config.yaml
num_hidden_layers: 16
hidden_size: 448
num_attention_heads: 7
num_key_value_heads: 7
head_dim: 64
intermediate_size: 1216
vocab_size: 12121
hidden_act: "swiglu"
norm: "rmsnorm"
norm_place: "pre"
norm_eps: 1e-05
positions: "rope"
rope_theta: 10000.0
rope_fraction: 1.0
qk_norm: false
attn_scale: 0.125
bias: "none"
tie_word_embeddings: true
parallel_block: false
init: "normal"
init_std_qkv: 0.0228
init_std_o: 0.0
init_std_up: 0.0228
init_std_down: 0.0
optimizer: "muon"
learning_rate: 0.0111
lr_mult_down: 3.0
beta1: 0.9
lr_head: 0.00591
max_grad_norm: 0.5
warmup_steps: 200
schedule: "wsd"
decay_fraction: 1.0
decay_shape: "linear"
final_lr_fraction: 0.0
batch_tokens: 65536
max_seq_len: 384
doc_mask: true
train_tokens: 355500000
max_steps: 5425
dataset: "wikipedia_en"
MLP neurons of a small language model. Each row is named by its layer, matrix (gate and up: input weights; down: output weights) and neuron, and shows model dimensions 149-297. Each number is 500 + 25 x the weight over its row's rms, rounded and kept within 0 to 999. Numbers have three digits each. A neuron's up and down rows have the sign that makes its largest values positive.
A block is one neuron, or neurons of one layer that tend to fire together. After each block is what it responds to, as a language model described it from the Wikipedia text at the highest values.

L12.gate344:482523493496525464543492554515486509491518531519495528491504511504529514513475497472494451507527492522464469482487542487511521522518517498477504501506529483480502511498500477486518481499517503510520480511440459453544522485530487463505544541529554478499511500498517491488458499466494511509535512456502473521474470484495480518552498487468522462512533524449466464503466469494459520493476454498509497524524488470536490538452494471496464516500484508451
L12.up344:489543509571517476522494483489500502490438510520465500515499499551484536476508500427495478539559457491486467456490521547490541538476482456490480537504534501447509563500479514476476519441495515488498435498507485504531541498521500488517503529513538495529513500486529529467481543506547509492489484496493532479510515496500478528512491512470495479490505505494492519499468491552465478539433530451531532524491464484534494556508500546542527499445507525493
L12.down344:470521477472502485495502487493477488492509517483527512471498493504512491474478472469499484498532429436482459484511516515518523489477533508528512499429464514494517561515530468493492501489541538480502481526497478483519513512530528447571505505524493485466504539467458535472524469528483533509513479474496477499468518494483511478503482486491497501536550516522505503518490513441496538522519517516459507492530484509512476516449465475482463457502530507503
Passive past participles

L4.gate116:490504524540463572517488503494496533506481502508470508478524447511523514522460528515506519487477523475488472541517501480528485530532498491503494484527508453508537525524516459513519559562528514525501463491467485524519547546488492530512509516517514518506505495508500530482464473491493474461477518512499502491461508421521538475510543511541477486498493441530477515514515464496508476469543535515525541505479492504510494552487486477493513490571495520489
L4.up116:505503505459439496520492480493499549503522508506503477494494466462503499523497487470521492489499499471486528491548460461551483524526506516487523506463495443496504558509507510495484571495501547510513482519500518487538551493523494539510548505470546534511508533522514561526448517503486489541483450527498477472465459484508546487489496521493510461499464492478504504500466460483508501526505487471530489481476471495495498487511454511506544483525529502520
L4.down116:459498504493448476473496500492492526486439515485497499537482486493491502507520499496543505499497488474484527536498527460534542496546504523496501523489507510497508486498536509520479547526486496528497511507508508497521552494547508570450531483471470463504481520482489524494549466517477479514527475489487484466527494482488504493472449505493449486473477498470456424490499481507458500496538510481515493496500475503479505477523511505483532497523536508515
L4.gate358:488518465537469520510499477530494471492503486464478453543559486505506492540479517470515454486520532519452497476440517481518497475482508477513479482511502527498525515510507504483498458549504470521502521476496487536520511535465476474489489562470496505473529506498508511476498531514482508495475535486480484530493509484513508516518475485497477473444488478458496498524491505524507498481493488480548488517509471483488500519511425496493538509509480542482
L4.up358:515464537471527512495500507504526514482434502533514479494511474464494506548536521490492502471494520514520535528474468505537508490481547476519506527508516488462467517504471480454448470427507510498544538505521509490512511516482501518511525535505521545502524500485487442479493486526475492511497491497459506480528512468533516503525482513498529498460517459489470500484461505507507506506503550485506508493482529475483498498477483485476504477480507519486
L4.down358:471502474513515494467495472428490498511517471522517486521474511500478515542531490500488485503487495471527515480524538508511499525504491473500500498484453486504514513501471509490456502457508475478504490524533508502488467506494505488494459505449501552506526551512488486491546485528521472499506504500511500498492502489531465484488490486492479528512493491497470457496478464461516561486500530441509505488528553509548498468493497493493533478498469524500
L4.gate438:519484468520512543523497496484550493473514499502511554506466491503574468537509507448539460496504482485478529525467492527511496530513511457529466499516511520487497528466521490497536508492509499514470453499529495498517482517526482516537516525459510465465506554472544525504495481472533500541508492492491448487531526468497504503493446475475540505508541494501503439521493522478518515481483506463500519486495490451455536507507492494447505541480514517456
L4.up438:535537512496502518484510479490544492512517519540523506547499422519557432512493533503575456526474506520489516502485543526480489506520544508469480492507478512481509480503535536501494521474516490555513443517489477526535494503479494524506459535514508514537484519549521514491492522487507527501428490464479485474534502503489497493546524470509476527500523490515517495540500504500487520502508479438475504506532496484470533483495477547511514520487513510493
L4.down438:519488480508496448479503427499509481518526523534488480533446506529515432474485520469529462509492491517480524499525509480505505557511484506461488513508469497466524505452471565503529509442503510524510543506481486515507524482466495449481487499506514517484538485527517466514510488490518509495475514490477499503520496483459483527485507517517489480494511476496531534516535479492502470488482500487444486491480507482494476462535485492526533508546470531467
L4.gate748:533508496431487508458497513547508560516563490557495501494492467462516496502470510499511510467526494501508469462503511498458553490474540497524528509498439523522480543501504471501541497491519526534494538479485511542555529517527521495483505511499468447503491505499483498500530538490480504519501558515510505507500483507473480486517479500469487509489502530519544508527495566508523490472508526535528496530541492495496515535478487492491524505463471507563
L4.up748:520497551450507520490516493527485489514568522457474499471497523503534519493483552490525499507516477494522472525485518522521496496534492457514466482471469472534490498463497504521510517499487478567509434495527495487501523497519459495517550496543504494476505506501505536520479515482538541515499491497475510563518501490530523533502527499499519515514492467494456518499493522451524514503526485441499477504484501533523508494555511518495531499438545527525
L4.down748:479537501470498457478478481516515458467567499512482470504540466503535501490462534504519476480519469499540507539508492485526508503540549477523473514481490555504442484538482496496514546469500516512511458549502499497509511486513504540564484526498528503484523517500495580519475520486489516485501522526480499547506496493496549494517499513475489523511505484526506479501520505475501522486487517456514513497487502535514463498541509504465515449490512533475
Discipline word stems

L12.gate1007:534480502506519524461478482494490495534474514520467535475471468477486479539463500561513482470505499454538501484475458508453495477530533456473536522464464476502485497489523514494492491526497524515537505497503477475484475519478452483492504533456503508471485496543455521488447531463535497507467539510542488514521506533493556516513489500504474489485555508452501526478519499474530494494503470469527537484505493503475510513480521506462488511477537508505
L12.up1007:526483531480495515500518490467510443468489519568521494516461524505503548489447461467504514479515525483514529538495494517499471485486502500510510476457496498523518458494518481473499517503527526552510497500534496497500484500527543536487495483507556487433491513506507470490489476515448505507529539489487466470503497508480479526519479527555483547494539520473438474507469529452527524516512530487572504514469474512487486552479473483472485502466508489487
L12.down1007:531527500574514452460457500445551505487464492518462510541531509497527524493486497450483506465535528516497464455530509478483473504499465548551509506477517563500543493483495498536470516523493503522464511519502499476474512498532527497493477472529497518518495486537492532504449519516469537523497483496513531508479464528477466526497524509499567519474495493531471500501493508471498527485508504518547533523495471478500505474482505496551519498513490498509
State-change prepositions

L4.gate182:478464493504523461502501537558507477487506559521536491516496516497506452501495517473487529513553443478509496501487555487470521513448460486494446456519479464504508510511514491446550515556527491501477521503502513503499525453494486543421476512493517511458525471545474510518570490451490510476501479540536493463505506499489509498516537475501521500560506501504501463484489495515492489475530506502517518553485510503475501515531532480471490510502499452530
L4.up182:518489512511525479494485508495517493487532477525438502484485435454519500522518510476493537498485522498461487483511475508474477463506493483494549546476483504474487503466507477474486470502486477480500505519485483504477485520504494482528476561546494531472492521482484536491517493503508525501505536549531545482487479514511511487514446470488518487518511464488511488497510459559469472478485518478452490504479538499456482502477447548517510544523484483482
L4.down182:550494495520489487471523459516483514538472547478470507451551529495513535451504479484504471484483475490519476472500496543514464473498488530529492491495493458520541490496506482521507504432520482470486495496477484480535475486464534497486543535537442514481498476524517492500484517497519504456556491498483503508479469500514467471523488492490492475523486480503408472473496501520476483478551458496500514507514489477486483520525479522469474493493497488545
L4.gate212:518481478470503466520515529564507486498448486495481530516491516460506515502517512480513447512453510485475510540491483494487468467510460494489532441464506526512474516495551493490455521483510490514513510515474454487483515465510499497455475500474496479513541510473488547491530514502518491508530454509456487528494529497468479459484507486513482464510487515506491459505488499484482466482468459474515470502530525491503535503507486472497526474482508480490
L4.up212:502469484512482452521524496530489486506455512506471544482548493521536520482523520490479498508490579503528466524490510511457470517464470472483503479493513519474461469504534494512471516477537508524518513539506509487538525495488483487471480544517493471468497492449505549496475507483504502509508478507477500522489533475485512459476488482529480459495525541512489464482475516498490467477491504527494471516507508499497511500496457524488499489456457528465
L4.down212:503503486501482479479480512531556459488516497561547520515533495498499523493475501516534494526490501518514472486481468512487521521485524479489542491507472493523478486482494482532470496461453461497514477477528500494473528483527464545489483527499530482510535470507495500518460504498518494486517522492496488514485477485497483469471500504509511502528476505533495510476500479519476495472501498534514494523502520515499533557488523521507484516537507481508
L4.gate217:469500498536507467502492503486456499495475509503476466483506502524503531473545528512535494522493526491536486520502512511475515485522517528490452491470470531489542484497480528483497503508506468504479472457461481526461501481477473509498523502520449464464522520482479501530488519434526552453498526472523499534474529507499516496484505487527504497524518538503493503507501532465513476491484516438484501526498513523480523508489496468559515508490525508528
L4.up217:480475545500509524478497501503489464489524505493501513546433483535527479492494471505515510494502502543556492485496536494500569523482526515513502495489518482470472492502480482511500508528472503485501507492474534477534476502512484466484463503527519497523448490455483529550538510502510508459494472509524554464559520463481507524553483501471512465507490522520494495436509441523482501505471505475525506533474476507469573455482492504513477539538496440533
L4.down217:464515550536508499521514527457522477518493479513539474512513480522581483481503516520526511503482510497474518505495516515531524502521503484498475492486496544509560499523524506507498469503476479500510497510437507492522524503463489461537506518533482479554508529464473506529504493503510481491446511484506533492505464461454499510559479536491426507503470475484488512468499533521503475525484477488481488494509438494475533499506486485517498502482524492519
L4.gate455:497524507497505465483485520484505507522508486545515514497489493524524462481521478487514532464546459511520501465514473476479514539536500505509519479476508507483484545504486521476528499531523503492506458468479519494507525498497511529472439510470534540518525529511480502480514502492500535518479490502539508529516479506460505519516521510540474490483546503493421474499523493472515457545483510492503539524529547482494534513471493484479510496481512515543
L4.up455:517501536511515569449483493507481477485469551477481475485490469517488486484525540493502504524483497492481496551496508547505472500505549462478477495514505497477500482514494459479498559482489489508486467562575490481469492529516479509507512532518523515464518566526485513466439508494497547501510518521518505508483489515463473528538507499526538530529513494477528517504530478550532503511514488442523533559507552506473463501494499457476485509491479488543
L4.down455:494552519515514540503536468466475470520539501514496495516531482478524492513498520541492527510553490458509472535463501537520510469482476531481492459523504574485495518500498492496465520501495513512490458500462505475514507519572477482518492487493511514491539476485544489487487502447533506477464504498517467483484504493464538480520502519467527486478547496491483509515533512514518477510506533499501483517457520530498474506481537531500490470505443486516
Entering or transitioning verbs

L4.gate459:527481545499523501486449519474520503467528503471520477519510518521460510533512496503496460451552507554514502554544515492502507468511483491480528485502545479512476489506473491505485492457536488528483523482508457512506494472442507508541514528489466499475478517493527495483469468532500478506528519488531482499513508500513478521445503496527514485473513502462495473487525514455511491493479521500521521500561503505535493474516481467496471518489459516508
L4.up459:496476463489495504498502497477500517495524511485446517521475498510517495495480515498500532495532465456516482503496531543483489461498511472500504506472491497485492489505513456510526518431518498455509519521503456462474537474523478530499511516475467486512480550516500483527494480460501515481498533499519471539531546487537524491447511482479528500455499533504461446516487540523501501503533521486550512516514513483521509486496527508508538448486487526586
L4.down459:481517511463501465476510479507493553509531521523477496499531525537508508457454484500486532500460473508513527471523506570498493499540473511491526472497498494492475488492523502480487560514529480531490497485473477470515533518492532467465499489511501472512477514531508537502518514491487483497453514490535535487545530479504497503469504525507475516462498507463497524493465505504464534493501504478517536518435482513498475444511520512510475485467461520482
L4.gate460:501472486545478526480525536465554535485517469528481482474525522501487543492546539486454548465501450489509489472520541487484489490519473456515493526490537453531553513533515498527513463489504476462507567492492515481525476528483466424489517495465500520516496487493520489522533500498561497507462520488515502512503504496483462497532456525555491479529510519521502552492467486477492517496456451469548495561507481530554483473473450465488509497499472531474
L4.up460:487464489528473484501478487458521483540486496515465488515521486483462520506506515491531541501518471537489492510466509529498497480453496524511451506466511443500507494513478504520537506509505502495498543523508491499489488526527476485487481525478510476499499525493552503548495512462527490522490502482484465479522489476463479525506475511505525497543525473526509536503497524479515496547452474469541542549504485516534480541519489481504466514506493474510
L4.down460:502488474515491458498519502497485456507465523510497507543486492511471480497517526505523489490490479511457508510491573474521527443463520531487466508486497511514531477505461516536503486492476497504481493514508519491523487441506501522503490545511464464539477511515545495483493503475493513531521480558471495456518489548503490515527486493464500518479513480504520534504512492505528487507475473544502540523518523503542481541523480512494443504513514517510
L4.gate767:503479475525487527532537515498488467462481481538505469491454487485505516483450506507473513497505489507521504463510528521490515501481480514495481467477512528537518520474510503531524471512542492488542455454466563521528524537517533460511510516483549496483524539461478540519504468499518527449472488482470489468494466500445485467517522490506504483505530553518494481492516478522481532555506479492504482495491472525528473560490490473483505498540559451491
L4.up767:495510495498515500501478485480496519438542511484478492539499443478457510518487507480517514514517484520488523491518542490513491559527515496509496486476495500510545478505474479471500490507520517552571468494514476473512498467454540509525499500494490497491548489495419456483526530505510518472489465482548521492522448551450509516544506478499517521482483515519508524472523492506498511534458532468519426483486445526516499506527469508479458511488548481503
L4.down767:548467506489516507480530554509472531497489502476484483516472502484530511481529472529514532477509509503509487473517563545464569482487531476516456483448478464505520473501490477525486495500486515502496483508513482500517497485507525524523519497501554504487504512487453493469496541493510536482516487480496510500537533474490503500523511471465542507501486491493494495488521514489492541511474527511494465495496457520551504537511478460524457541496530466534
L4.gate1060:513528519533514491522540533528506496484519452525481512507535508502504556471500529482503512537479511536486539454551525493506494486546491487471543477520497486494501486490463496473425490503462523490521489478505476491507487486480458501468510477507491527500513555508512530542527526539456510507501515484510503497506539518468519464516507506546529535546482543508464478548516507477524483514472509519485485456470523491486529509480512486445495481518527465541
L4.up1060:554447521486488479502533505534550503493522510512518502478527540470474485521533499498492547494499498449513520517531476506449495496512556503470511460513497491485511484510546511508456487509463506502496544498485450510517448467456496526519506541509516457525475478520485516475508494477472469549491459484513453504476516500502530507526498493479518512519513479517478508491515475484509509499493478515488507509516503513464464484441506484502497512523516470467
L4.down1060:485481478473485471530502486507492515475528502511498498453445496485515483537512501511455522522477504460503465492464519496448476504474487459500509516454500495527504479563529479500560470490508492504529521488468490507506529488503504460497526538468510460510483521502508536470503501468528467522473514486477484464504496491493522494460467505458475435542541494515508552466485547526485494498476528538498487526495506481537496547412488463539520516484479508502
Office-holding verbs (served)

L11.gate447:526515519542493495546534526505487515522479486518463485507477499496497507494485474503483516549476480523516510507503530471562538536524495532490539531504472477518484516502521493472500498523501490498526474502488503513537515523552499501491539482498508475500524480462438482480515512506441480531520482506495545510486446489490493554512457493488525500468525462458512498486482536514479533483547505546505530463470486473459477472502516483480431549459496472520
L11.up447:499552525510461484532499494507507508499511537488531511521460562508551481523512508471459530464541494524496483517487518496527493481537500515509466451506525493537480472509491523512535534532507496496468522519479471465534482514541474468470531521428507506501523509525516498539503535477500533484540523477484512477569511503528496528503474537488476539480512495457532484476508510528461501522470517525508496514513537519470485507519522492501529526479451470490
L11.down447:486515487501474503495522445524486536499496553489519484553518534526502481562444466520531525549482488501493495520468486485474482520453498455486509507499500506501475528527491503506481504541515440538522496486532487512516506500517493527522506518492496550497495480507522478481476483522477531475500488455481506488494513549503484523478506503496484498509511502526446510475488504490460528513510493481518498527487505513560503509469498539494513500546481496493
L11.gate465:488507520444532491467482472494494511471453504516541493529506511500522503519502503547537482510481521492502458563470523490478496493526507489486481504476527477522488483477517461484467473474539482500492510541454506528533467503476510531494479520487520502517466522499460526487520530508508514536560506510491523491504468515470533514513477480496485479455519505489447468474492487514512491539524536485482464558487494517499515474474558521506500506506534466526
L11.up465:490468456475524537526523474548495476506472522487499456503531510536473514484487493549536513476512494548512497533505496477506443446496476459518492490516516522524480496499554474458525521507464481503498450504506491496533495567484497454479514516452525508462491481475478498517507538501552449511492496546515500462484485474499511507496535515510501477519567461508461492499547530519530485470521486501534508513482497521481481509502503467529502520462474499498
L11.down465:520513504504481474508513498528472483476522453526473478499480500487492490467456467485519492499511512520517497496507493480541532495465495517475531517463499533503532493494574477484482518475530497453505548488506511543507525514530496508491508511515525496489502513453511501491514468492477513530505468503492522488482529515475500495543514494475434498445533526527534452494504530502468490473529478526470491508481487516509490526459508516543462487466524472535
L11.gate573:477525456500494467486493508510490498471451493541495526493514494502540516479492518490524498507516476549526462520512557524501491486514502515501496462504491550487475535446532527479484460498517503544501516524470490499486494517497500526489468487532510537491505503501537491504524476459467447503544495565511488502480507515492489545512512543452499519492483469515492484517506510501521517521483496550475473477452495528510488448495474491535511517438537476517
L11.up573:524470515510495503482514506544547510495502486535467481497476517476498479511514473501499505497550513552497482517519500518501517522483520486513493478471526492482493525520514469500509532544546539487476513501457489455469494519520520507491489501503479487489532502517548488523483519503527511495478486510501502482492499493463490502511527496478511512500519485502496453501510471474495507517534500524494531504458486523514542485540446495522478515447481549501
L11.down573:526508498503484501476477502496480491464472497494485499514485537460484515503543481513519499520458559502482471522470486497506506499455463503547492501472517521512547494475486514502519520517530479485511479523472483497486505481497543504472483484529503466494566484500504498462501491525552490512526545494507504497525549443479508493479518547468551489475519502502448512492505457510505491469491508509525508492485464525524460457487488496490479516470548519517
L11.gate890:459499526500491508488462507520507467496486493525501478475459488535469514482521516530482477472500521523535514478482520468551481474480471492469502525501534519508502514540543502460503506496497481500517491516481490472505508510506511451496512523493489525493479521523515512462512507517525484500527470554485449491485501478509527468484482537496559495471539528469461502523477505514536512503487513481524538542447482492494528512496503486533497479498417485492
L11.up890:508457513490473485495484516449471488499472484536519511504484541516511493502487483499498497501489523521513462490462531465479486477531527516474506486494470509507488552483543497480463456531518521528532473547522485498511466527507459492506543520486510487499547509481481493485511499464512480504519498476518511477483464477529501499520434528498534492462486488539504471503492529532496494466505556493525483515518494479500456466523476508489513551516534503494
L11.down890:493482492480506480504486522489472495558501464507563533507497529484570482472496475467512509492531489517465458475502481515499517484537522492518467483499495470488467505508516527535513494496495487508465512437491491484478491529522481516475527522484519513453501535470480494484524521487474504544514449535492517520495538532474485515487458483492475499479508457479505537512505516498530497484493455521528509465517471521518487433508483550495500514491560473518
Start/stop aspect verbs

L11.gate20:510526550472476488522492512508519521485533475510522519478510498493507465470464494519495524537542488492480475505458498504500525472496518538509479467495493473523502505486482449493534510485499503483484504531512525543505518469473512510480506501453500490473490494479507501511500466483501482489504505551504516490525519469490492517488510471505503472473479484494519510469498521437483499503510508471554526515490450483489519496510513517491552516455512521547
L11.up20:505495483527491510499507457505483554488470498518528510486492509471505490521527488494496482503470501537487490447490493521516525530520505475531516563509486526477503531524510483479473506496487507496559510497486471480504482543496489519418479521506509508482483486459487484490492530498493488474479488503540485477523462507492482487529501496484520513486512510486472496484494469507472457473496515465507501525537482492504513506505509509461482547519495531480
L11.down20:453473499512536495516506541492498507516528507509483505463484449483498511510517513488463499535508457503485514470490463446523486510513469509482472540490500516497468483537503531466525468480488530519523464497500500517519508502550509502543507495464534496461502507484532537528490484490469545503490483527490451491500505498473537502521514523486497550501526520507498526509514486464480499487514480501502498531519525521489525480480472511504540451479523542574
L11.gate647:485540497516509487526507457502485513499520524527502465556500469542539538489517498535472484482515471467489519580513493534565474504485484480514490507497492477504527451526500478474509475500475504484471540509499479514482477494514520496484513502464505480438519490487500501482509478505465495527516468526495480498547426508492510532531487494516498523490544536468488485469471527465506469525513513549487517480491480452496542522488519478515493499511473503493
L11.up647:514492482473485479497536479442592497460520484484524505543483530529501482486557479504495451517538489457483446510498490554512488517463512499470561544501492491486509486479490500514511518490518482486495528492475497492531513478523510517496502457473546473457493460495496516490461481499485435517499508513464480505504446486506540506461492520481505506533512498522454485520472543505532490492470535524507510497508498511496519507520534506537558546505487479545
L11.down647:474450450492518520493521489486490502504469486494479461496514545523495536510520495488520447507507511540526479491516489489485540556492451555523528452439479418443528505546511517469502477507540505503465482524530497569507487510490528468527485536478546482487528522475428529492553478513509455497462499461489512496539467537526539456496467502495531473495510506523483491508527502490482475492528490535495503489493461517470491519466493509509454478458521507536
L11.gate723:502489500483481501453518516498528472434509486537482494498480515502493523481482517506513478520562509514473496522493534505523511531541519508525529506493478498518459518551487519475504511509489533483512502505535475516508493524489520494506521520470523536506510551499492504551469485481484518502470517499478470511472486459447484507519526496468525445516513489484531498456449511495450565514451534475496502467524476494497518521475466464504495526511500475489
L11.up723:508518486440451501517483481485481502471509474518506478485437487493508477496504522526469474570486482516490506544508508536505537528503482515522536464500481521527516486505496500473500503476514479521513479446510526508503495545510482517498521496533557497456471497484467523555525506503492509525483499545491478518475486506499514510494504496499534465523487486531505468432488448505486516563511502488499483540536458511495509502474475465479512472500484484498
L11.down723:548507506493514479556508471510493494460459482499505519492497446468486496504500451494491489501504533518487524518493498504497532515457535532492529473453480483492518534495473480508515508495454473544499509544478461515492473497467486451504484539512493498495480511478470505468495496496549539513500459521495516507523491479525535453499511495525537455501503513504493496500529531488491541479494509520524537474527450524485493478471439477535526472508534480511
L11.gate1200:457506514531479516548475460483488475476446504470464503481511525495477550487500500488504511517508508512495496516523519509465471542531518480509539520462513487495464489533483526518518553504525464503514529538495532508513518531506473536471506487509503481521475486484505497492515517497462523471488489521482516486521498514516506482513510488510499459495487558490495458510490511473428470487525510485508537464459509539504522464518515473490475532440507521527
L11.up1200:485481464507503539499465504508503488499495501510505477497551534499504470507531548541542502506507516515499500470546431490490514505490507518516494537465535513481487473509504474536515526495521482493469510537494538537488549489471501457480473512473483473498463465493525519497472481496475503460488501543495504516490469478472545447484499494515566489475515492527535486509523477493487469507463509490532490483528482490522518480493500498495479476463498519522
L11.down1200:530462521463518482511492492469492484518509517487486489500523496522532490471483452502454517539504519519481486527533476514575513515492474494495549470509466447574490565463484497505528514513517489472514479492453487539476458529508531488522502523485487553548457490488468499505489534499547486463503442487469528495472523491487467486516480492534536479556493512500498494489521483470520511527496514484463528515547501510469488500503522489495510472446513524544
Verb before locative preposition

L12.gate1188:523485484487506497482511532508523553542471506527461470489490501487509459484490523549531494480505472504454488514523533532537480450541531502476445475493495506524493529513482493506518480475522560485517481549462496522470503504460475518505489479492547534491471471484512505481495473519521486480521449513489514466473483514484535476502484491471504524536502525499484457473528495516517494469509491512517501521447490546495505472503516486506487517565519459522
L12.up1188:536483485475523512487484532539509485483486461484481483450413485512542498479513500526532510466510503512508521528568539462501513484493504465486481520462497501542454516531465452471479455511522546502514517523508468504556496473520493497517521556473494546469539521540508523459500502489540498522510459499469520467492545497510496489505461478479546515509474500540486511551502480482497480436519505470539480491523478495499504474488489478510501505484531477485
L12.down1188:472508517533512465512442497490498501476532511522539498472501489523455482511506502464498525466530522489482528490463516505516470481547455522479507505485486513540527478543512498500479481503487536488490533485507449497498524508489517453482503505501528511499512483487484531493501489557482491493531482496451485514500447504502524536534540485480507501540455518492508479484512480511499481514490504503534484520498546488531527470525472473534543466535505463459
Mid-word fragments, possessive apostrophes